config = dict(
    head_dim=64,
    lr_head=0.00603,
    batch_tokens=65536,
)
MLP neurons of a small language model. Each row is named by its layer, matrix (up: input weights) and neuron, and shows model dimensions 400-527. Each number is 128 + 24 x the weight over its row's rms, rounded and kept within 0 to 255. Numbers have three digits each.
After each neuron's rows, "fires on" lists the tokens most often at its 100 highest values on Wikipedia text that the model never trained on.

L3.up1678:112138120124127104089099132107132142148131120141135120104122131126196154169132114129124168143109136102123123090135125102106129074144118174141103060095098147105122129140160142122109120145124146103142112078175122071150125136096145141140139137124141104147143118145134108129115142139110117144137082093123112155117108092136134134111117143080093122148157102140156144166112206137135120171111
fires on: ".", " County", "–", " Cup", " out", "'s"

L3.up440:152110112083114147110121102120150156142129129109137170178157099125120164112105083089136165130116123130154142110131127151148117138111118127113165135160157085096137140131098144127111157164150107145130167133129147148091114122121087128142137169074094101098102154084091134098140149113171123153163086143121153124137127121171122101112131137134174089154107109172120139090093173119094136059093
fires on: " non", " not", " all", " out", " inter", " close"

L3.up758:162091092121121112114178136124154111179139127117105111111140122137074128163175172099113154108108119097124129121076103099139063141158124117133077172146102115113142113128134137133098129129112135107136043141122143137094093075096154106138146135114182134133121089119135121140127161111145140175123097159128142114102139125165129108131121127132107111099130143144138105162149081143160132137143
fires on: " than", " to", "en", "an", "ra", " can"

L3.up763:097104118184169148132154125130135118134117160103101162144147140124110145133109120154090122119150082138164118162124172122125103132123110148138118167082114167134088125144138121112157126164144083123167118175132172114154131126164076091156137161121128125146177202096089098080142108100143183122151128114153106109132100141165164167152142106124134093120114130116124139161148147069150131128110
fires on: "/", "-", "'", "h"

L3.up248:125069141124151126139113152118153139145171116118167170124126093143127138137157128159141125160150121118127087131119127124144079140141113094156127152127164157136124138116125100148095144120172120178175109107110121085089101119115191089119144141095120141163144142129107132172147107109134109174138108118134152123138121085084156104122108119132145115153117118090105107121079194139074098110118
fires on: "%", " all", " All", " most", " non"

L3.up1265:135103142114127117092126109102108113151153110171130105126131140161140085115104114183058125178109138113132132132126156153105091124131128117107111172166110110145150181109152126147161104115100133141150096105153097150088122176094164130134150138110144126145088120130126150149162134172095106123121130124162127154100075072142109148144104165093112114122098134122110127160099099130188091165147
fires on: "od", " to", " Red", " red", "en", " all"

L3.up566:110151170140126131129182122142121084145166140123068099098113126117101161122105121128162106117150113137102145102145115132119107105123139135129094069135120126079104137169098136127159153150110123122139096144124093087133114133151081111132145138136160126114094150162107115080098139139103097158100120105120132136120140118080142182098169129105126098140108088127123111093092118110102144156119
fires on: " of", "f", " |", " to"

L3.up606:150147142152135131117169149133116128175152102105183114097071174150155136136094128139134097134176116112122109099115130136110126142108132081106126167105145105118155097084124133145156126097151079134066153088135128138130124154112132165132100179114167157159087105144136147114100138104149164130153146117125152141130147121133112087135145106155118111149131084137132083108152144117151162104155
fires on: "-", "s", " |", ",", " Jersey"

L3.up1565:135093130096161149100140104141165143127095131141102140134097122113121140147100131149138147116149139125137096119097147127106155152223152140140158147071090129102123130136105125121123165099168190122136120163124122068172054128135138051138144147124133121106146125142094116132123140147184161089091196103106120102107111170156109127102152083133106151124118117106126118100111119141091172102114
fires on: " for", "e", "for", " Support", " For"

L3.up1101:141071100146128126115111162163121104134170147106120170148137158145148156130065153101107116128146151170136115144128133129130093123121127106154107150110099136121122116120106122149086124145122157108146133142159126087104103097106108079127153139089119093127093154131130123103124157097073120119169105134120104119096164156092134129131114098170135110115136114126136146173145143111128161129109
fires on: "-", "'"

L3.up2400:149150144185131181112138116105164082147117106153146119129126104136171119142140184122140143127158091118135139142093133108078074118094157191105153125113160101141139132198146109161151123104173096128093115125159133132102073144130139098151111150087127109116100126132099127082150135110140118148137110139146126131111113110097128150143129142152117160141124168121098183116147112151151132174103
fires on: ":", " for", " with", " Despite", " of", " to"

L3.up1252:092089105165153153129149120097122178123122124142120161102148120105141127104131158168144123110110142118133123135108160115160100117089123121126104189116115116096161130097138123109072147135181102126079157146121090110121091125183137117140095158107136093104140140127113155140136136083138173132126156103132155100079096104134125146128151141133143134098113086125123153148095155094104129137136
fires on: " to", " for", " in", "s", "e"

L3.up2037:088177119138144132089119151115125131121103125133154127088151158130150138136121148098125107126111112091099122168151116064159145125113074105131166131115127119091140100120118101132141130117124135157143141124134145141120093126129086152125114174149097158117146119144117154136107110140116096121139122107098123112120127098113140116118101171172132131152162091116121115111144103096091144161147
fires on: "s", "-", " well", " Won", " —;"

L3.up266:118105156133132087164155151077097152119115149087155139131148089100149141140099116130113105134132105156161144142132096108131153185133151089127133107158128072120135138089094129173175103129165072126095118102141120137101150104120151151110102112116107137095129144155157159158098125147093097131159103133159145135139134166124129107113097140112121092129112071165171184101082119148117176127152
fires on: " became", " to", " become", " status", " newly", " an"

L3.up514:108088130105132133113159159109126187139114162114142140176099145109116137151096117106099097111147131140118131169085132112102127149113120138129104176156147146181108124128140109138145089115125073104180125132161128166158147148154112099125147125119122089097120153104110129103160109149140135135148111150109093122120121105100141076163133124097097119123112120098135141136140172120134120134085
fires on: "-", "s", " Hard", " Roman", "'"

L3.up1621:127116148160104147119108142089130131141124122129146134115100111134146132170115109153131136119144097155163126153086138074123123101143085107180134128163111114105139127139126059105122146126127102092112154123093123166133095173114167120131125145105160137105169167098126122140146144115132089125137117122151169135160099116095134125100112155131120131152122149108148144126091116102124139122103
fires on: ":", " to", " by", "\n", "\"", " \""

L3.up1227:130116142169111147147172094133154111141146143121157147094141134092090148136118140125152148073151133108160107124140114109150111101134145128134096143147074122143117096173087093137169151122117137129152146103151144150109130130145095120109166131121167119158100099126145098097099138112161103171130134141146117084111121112109127151159104125147147134121121117104109112103102126122134159151139
fires on: " of", " for", "y", "m", " S", "r"